python train.py --n_layer=14 --d_model=384 --n_head=3 --n_kv_head=3 --head_dim=128 --d_mlp=1536 --vocab_size=2048 --activation="tanh_gelu" --norm="layernorm" --norm_place="pre" --norm_eps=1e-05 --positions="learned+rope" --rope_base=500000.0 --rope_fraction=1.0 --qk_norm=false --attn_scale=0.0884 --bias="all" --tie_embeddings=true --parallel_block=false --init="normal" --init_std_qkv=0.0185 --init_std_o=0.00349 --init_std_up=0.0185 --init_std_down=0.00349 --init_out_by_depth=true --optimizer="adamw" --lr=0.000696 --beta1=0.9 --beta2=0.99 --weight_decay=0.16 --lr_head=0.0048 --grad_clip=1.0 --warmup_steps=321 --schedule="wsd" --decay_fraction=1.0 --decay_shape="sqrt" --final_lr_fraction=0.0 --batch_tokens=32768 --seq_len=1024 --doc_mask=false --train_tokens=496500000 --steps=15152 --dataset="wikipedia_en"
MLP neurons of a small language model. Each row is named by its layer, matrix (up: input weights) and neuron, and shows model dimensions 64-191. Each number is 500 + 50 x the weight over its row's rms, rounded and kept within 0 to 999. Numbers have three digits each.
Before each neuron's rows, "fires on" lists the tokens most often at its 100 highest values on Wikipedia text that the model never trained on. A number after a token or word is its count.

fires on: "ir" 21, " of" 16, " general" 10, "ar" 10, " by" 10, "ring" 7
L5.up1520:565536547477494425498570509454463529468431550515415546501499543521452407457446583538517498492533567497464477529595463526505527608507475439497448438536569648516512489524554539412481521489522530475505450477450478444570564473526541408486537367436489428538438550494486450510442604428491543500443464583491442469496405559541491502564415488481493361441492543520537493478490519546620543474426

fires on: "ing" 17, " of" 15, " 28" 6, " 10" 6, "t" 5, " 15" 4
L5.up1069:557476480470436506564462473466493506545554507517395461513501500590460390527463507559514538517558551452513457612583528543478548545528534448583517519503527525505524475573472499544552449464546449441554551539522555367556425502546542439408443457465469442566479495577451458502534604472434589499521504610475507520539434437579464480534425461439515504509587451481572549436563437511514525517410

fires on: "ed" 25, "S" 25, "ing" 16, "est" 5, " as" 5
L6.up1104:509538468525456503544464507440466460544453390505460446487515477504469532499553500524384503549587499506382511596524473514451496546562560493462570508439418465449600380567519470532492527500508519486581526485454572484495420485570617473512452468536517484461536514508435528424463555623504539600501467604445544531493447490513527411570512476463483490449672480474568505412561461483573552571446

fires on: "ent" 11, "est" 10, "-" 8, "–0" 7, "}" 7, "t" 7
L6.up437:536385476474394586528509413488501547516503443552392474539444484564478534494492391532430575492480476552458445540481516507482580555522456465500549563538561486492526477572456441618460530550488427465562412490504529461530541511467507417404498439566464422519570518541445499485496553530471586478415461579574562511490475491473456457529540454498528468476614481493467553458592483559421553572486

fires on: "ring" 11, " of" 11, "round" 10, "out" 8, "ing" 8, " At" 7
L5.up509:553540475562429524521557436439483542535535441419392497494564526535534506501538583463497513489507451421539528495529501536595485576564408605473468446507485666477470445552512545571489466594494511416551482510514521509537422523363420470434526469473477508534504512527504488561564618562405485485421525542420487423519414419659474445480398518516495440560545574510514549498459525599543540489456

fires on: "y" 22, "ical" 18, "ant" 7, "ary" 6, " |" 6, ")" 5
L5.up1047:525461482581468503572497531531470538505443473448379547519593504494547491458536587487501483583469572498511504511528502502490583497604472448575493561431502482414559501517447598459488571411587548473507529485419541522506492506440522520447510445456512478452501464462466430444548612539455524489580509455477437503536524509580477438592456553516548401487501506569525491494506503541538554512449

fires on: "-" 59, " \"" 16, "'" 10, "\"" 5, "/" 5, ":" 4
L6.up957:446486541496546538448439487487416503574558480456536504503441524551421480416525413434478480552471549534441491506398469512501401588523487447400439455504497511361533361489533525498505500537517535547551523487514502466502561492484441459540504497550517445527538536495462638576536533525468499491524542547507495520455400507539566472516479483462505541496517413528537509445503577541453578528450

fires on: "e" 15, "ction" 14, "er" 9, "s" 8, "0" 7, "ic" 5
L6.up29:509540525433512502502462519456447587482414424437602518471487496455563461565542549543497472469416458617434496441483506487525485526496508417491485394481446493533542484624503489419524512513484462535560484539449514515517479504496484514427439522462494423536491561503432469566433468451531550427468504533376459519548428484538498541524422482490562540476508526461535416444541427461558553479357

fires on: "y" 15, "f" 13, "vi" 7, "P" 6, " over" 6, "va" 5
L5.up1476:530535396525439497518396409487515513399501503490467468589459565540441452505516486509487545563460508532569492564621425553474430564530580460549459565539525510446494416463473498478527462526493580499511473616605531531399463505445474515453508527471581514582431511547480501489589455509539574499447572452514554473483468554523502555594509498516429474481508533519462537553560503552444463498561

fires on: "ling" 23, "ight" 14, "s" 11, "e" 6, "-" 6, "ball" 4
L6.up1442:530521574483523583471491514502564487505475449416494458541547512381562485445463420538538501531454508513499548447582485537500496516481389499451510499526489473567633476566430496445530554510549479476524620503475527477482487530539521398543526561492504500518487545441469508521446379417506492505590403525551523445477481598568431514520586519352582547623600528525511334538554498461429540480492

fires on: "e" 37, "s" 8, "ell" 7, "ly" 5, "t" 5, " Me" 4
L5.up1029:542580502522502441477512525546559558478598517456497595460527485529538429470491537482524512478485518522436556453522481495531517556564494380432498457493466501491582599596432532485461566486501451530515539502506462510485493489555508502413466489568500500582515377436504529563440458462434514512525486454478533509502514571479475551517584606427509570549521465469512416530535476485466577536419

fires on: "ent" 22, "s" 13, "ly" 13, " over" 13, "t" 8, "ning" 5
L6.up1124:472430521506469495541445530493452538527492458453427440518500524545573500425486514453377489533468457458429513521438471543527535467611537532456500498503501471514532544508532557566530534485486428429573446383436616551498617491416479464423521449460585527597445531468490557556473465484566576524524532624497517468528495508492440432479507450478488445516629477445454492468568541525520557600503

fires on: "l" 19, "." 16, ")" 10, "il" 9, " Bi" 6, "mb" 5
L6.up111:531481506599551527506541481537403442525496502544458579526551463435423453503535604533392388587543433518422490547494512542541530455526547464564520592487463463509597448515518510461532601494579521547542486414540561409461510400457493520415562426582496511508477493451457509467441504532455495592561479561566522606556516424515504571558503478471479459527626486499538524371491556480527495541440

fires on: " creat" 24, ":" 13, " un" 9, "\n" 5, "un" 5, "-" 5
L6.up665:515540454420512450455544504544424472538548440546431354488476476635453543474433400476477498562385513558471474523505416519515467520412509456539570457554502460461488500551503496474472548528477502466559478471480518456531567449462518458474473570538596377550571551457528561527527584502556516579630498569546531441452490494534548511450507559430469574474572440532456521426548539510545463437424

fires on: "-" 86, " \"" 9, "d" 4
L6.up929:503555533543479564433506485508395526601561539573463496547486551569416504477507488509464526542459524517426554577449445505418337482477441502424495477595520502426497436545452489484541497521441529487512420463450502476456548520505506468525532452583485435497512482562469566480474515533507509555473496562502464469436463525586473504475500517523418517626537487441580583518420551477405581510446

fires on: "s" 40, " |" 18, "w" 8, "ter" 6, "ar" 5
L5.up277:551441522570450463446570518536542631545437487510432500531547578481517471561415434412413467523444474521466600461426517542500482440499485487544426502426418489522526508502548545470425520496556551574589492517438507515459446498497574443501460450546529450556533545495399613475612501525551482414429514451419480471477446478448471474559419597539469475478514573509481435547449492581598623481514

fires on: "ed" 26, "on" 15, "y" 8, "s" 7, "able" 6, "ing" 5
L5.up773:566449532494503562516553533556536421511411472486507503465395394542411527516545400517476549588550533570489473534497458486436578527525504454456486436500419455417515451513462490557545540482489567496510506524423477434443564456563727506564446552592496485458473521455486596461519622536585500432536641515494469458544498501501402485550471556551428452401533529475534511421534594489421512530446